python train.py --num_hidden_layers=17 --hidden_size=160 --num_attention_heads=2 --num_key_value_heads=1 --head_dim=64 --intermediate_size=448 --vocab_size=2048 --hidden_act="swiglu" --norm="rmsnorm" --norm_place="pre" --norm_eps=1e-05 --positions="rope" --rope_theta=10000.0 --rope_fraction=1.0 --qk_norm=false --attn_scale=0.125 --bias="none" --tie_word_embeddings=false --parallel_block=false --init="normal" --init_std_qkv=0.0466 --init_std_o=0.0 --init_std_up=0.0466 --init_std_down=0.0 --optimizer="muon_variant" --learning_rate=0.0125 --lr_mult_o=1.5 --lr_mult_up=1.05 --lr_mult_down=1.5 --beta1=0.95 --lr_head=0.0099 --max_grad_norm=1.0 --warmup_steps=200 --schedule="cos" --final_lr_fraction=0.0 --batch_tokens=32768 --max_seq_len=512 --doc_mask=true --train_tokens=233500000 --max_steps=7126 --dataset="wikipedia_en"
MLP neurons of a small language model. Each row is named by its layer, matrix (down: output weights) and neuron, and shows model dimensions 64-127. Each number is 128 + 32 x the weight over its row's rms, rounded and kept within 0 to 255. A neuron's up and down rows have the sign that makes its largest values positive.
After each neuron's rows, "fires before" lists the tokens most often just after its 100 highest values on Wikipedia text that the model never trained on.

L11.down93 [117 119 100 129 133 148 128 103 162 147 127 148 145 165 139 138 100 111 148  96 124 154 124  66 117 151 136 178 162  63 137  84 103 175  86 173 127  96 129 169 143 109 111 126 112 110 104 158 104  71 128 152 104 104  63 100 157 160 193 170 189  69 206 129]
fires before: "or", "and", "ow", "it", "al", "our"

L14.down367 [157 106 127 104 161 115 134 179  75  67  98 154 131 181 162 133 130 123 170 127  80 118  85  43 152 147  97 153 145 171 133 113 129 182 156 150 144 181 126 144  85 135 138 133 135  96 155  89 127 145 139 119 158  73 117 147 152 136 165  94 122 131 118  78]
fires before: "er", " Africa", "ci", "t", " ", "vi"

L11.down190 [123 149 104 126 132  39 123 119 136 151 131 159 167 102  87 134 155 161  75 173 155 150 148 163 134 126  63 139 152 155 135 120 136 109  81  59 129 108 113 129 169 109 130 157 120 130  77 190  80 165 112 155  91 158 156 129 160 111 163 165 163 105 116 157]
fires before: "y", "e", "ack", "ad", "as", "uck"

L7.down40 [124 117 129 177  99 225  90 146 140  60 103 152 158 125 204 153 121 153 112 134  93  76 197  77 169 127 134  87 111 140 129 124 148 162 119 101  97 131 128 170 111  76 123 127 157 118 139 137 125  88  85  84  98  46  86 132 113 140 115 161  81 135 116 184]
fires before: "ition", "ed", "er", "ers", "ing", "y"

L14.down435 [171 184 115 161 131 149 169 195 105 134 126 144 184 126 104 187 119 116 125 186 111  70  52 109 112 131 111 154 111 123 117 109 125 124 133 139 164 112 160 166 131 139 146 141 148  89 172  98  66 110 157 153 156 178 140 121 164 186 117 128 144 116 142 119]
fires before: "er", "est", " ", " school", "-"

L12.down25 [133 138 123 104  80 108  44 197 119 130 136 154 149 124 111 149 107 165  98 107  88 143 148  92 183 134  85 123 140  79  50 124 137 137 118 151  44 137 207 113  92 103  66 168 119 103  85 161 178 145 154  71 178 168  74 110 155 164 154 176 104 169 116 136]
fires before: " the", "ition"

L8.down399 [151  89 146 159 112 141 187 123  70 117 164 155  81  89 157  42 104 142 187 112 157  91  76  71 132 113 123 135 202 116 104 133 162 122 121 140 161 154 134 132  55 104 131  81 128 152  99 173  60 110 127 149 136 166 115 151 149 177 174 147 142 109  82 170]
fires before: "\n", " ", "um"

L12.down50 [167 131 162 119 115 142 101 170 132 137 134 120 100 151 112  85 139 199 167 144 137 132  60 165 123  55  78 100 111 141 187 155 143 156 134  98 150 127 174 170 122 102 181 161 135 136 105 108 206  62 138 172 109 143  61 135 102 124 165 161 124  56 129 120]
fires before: "y", "ies", "ary", "ia", "ment"

L14.down4 [122  62 122 134  75  72  91  61  78 132  69 159 117 104 153 144 126 153 158  88 124  48 161 140 134 160 109 187 168 126 140 166 109 138 116 140 158 134 177 102 125 135  96  79 158 106 117 134 151 182 114 113 158 104 124  96 164 111 139 104 205 107 133  59]
fires before: "y", "id", "ad", "ers"

L14.down361 [ 80  89 217 154 113  80 152 167 149 149 179 143 124 146  61 134 141 127 124  56 159 168 147 177 195 210 128 119 157 138 173 107 127 112 153 126 120 162  86 172 128 174 163 157 124  99 112 145 156 116 181 133 108 187 141 115 101 134 110 128 113 102 133  70]
fires before: "y", "ed", "le", "ies", "t"

L6.down235 [175 134 140 146 100 148 102 181 150 139 132 169 172 137 140 144  51  91 103  91 138 169 124 136  95 101 140 121 105  97 167 169  88 105 144  69 109 114 163 104  55 124 150 133 123 139 126 125 123 106 104  88 117  98 132  97 124 143  83 155 110 103 161  91]
fires before: " ", "\n", " G", " P", " V", " L"

L4.down153 [160  91 129  63 107 159  29 120 184  81 136 170 167 130  73 136 150 103 171 121 108 180 144 142 132 115 204 121  79 148 113 109 143  81 109 120  91 156 151  94 179  89 143 161  64 152  92 148  84 106 149 120 106 101 118  91  87 169 161 150 136 144 176 164]
fires before: "it", "ia", "ic", "al", "ition", "ine"

L13.down92 [115 115 128 167  91 118 116 150 101  99 121 105 108 141  74  58 160  60 150 106 173 111 126 114 115 175 157 150 125  66 114 137  99  80 130 106 112 158 130 115 121 108 124 129 141  88 100 124 147 109 156  97 107 113 125 123 119 134 181 194  76 128 126  46]
fires before: " |", "t", "F", "y"

L14.down380 [114 163 149 129 114 186  98  88 169 139 120 137  86 184 151  92 139 145 155 155 166 110 178 111  64 123 223 126 143 150 119 138  50 119 139 148 166  98 106 140 151 157 124  46 124  69 134 113  96  80 116 127 119 137 124 124  78 183 114 136 156 112 141 138]
fires before: "s", " to", "ed", " the", " "

L10.down385 [ 77 129 150 110  98 106 124 159  99 205 177 106 141  81 151 110 165  99 128  95 160 123 116 220 108 140 110 166  96 133 142 153 115  89  93 177 158 146  79 124 152 131 138  68  82 102 172 112  62 108 146 157 120  84  90  89 114 118 108 111 124 107 185  85]
fires before: "ed", "es", "th", "age", " to"

L13.down11 [ 81 120 188 147  99 121 167 139 195  91 146 151 114 121 131 116  71 107 163  78 120 128 135 171 110 110 162 164 136 126 112 109 113 105 180 123 173 106 119 158 121 104 188 131 179 132 107 132 137 174 106 140 124 154 135 160 132 147 119 152 179 161 143 109]
fires before: "um", "l", "ough", "art", "ar", "ge"

L13.down147 [112 110 132 143 170 162 100  49 140 106 151 216 160 127 157 165  99 133 178 154  96 101 117 143 158 145 155 142 127 193 159 110 151 123 135 127  82 144 123 102 164 152 121 193 176 145 139 122 101 107 145 108 147 128 170 112 144 123 201 127 108 128 117 136]
fires before: "d", "n", "s", "al", "ni", "p"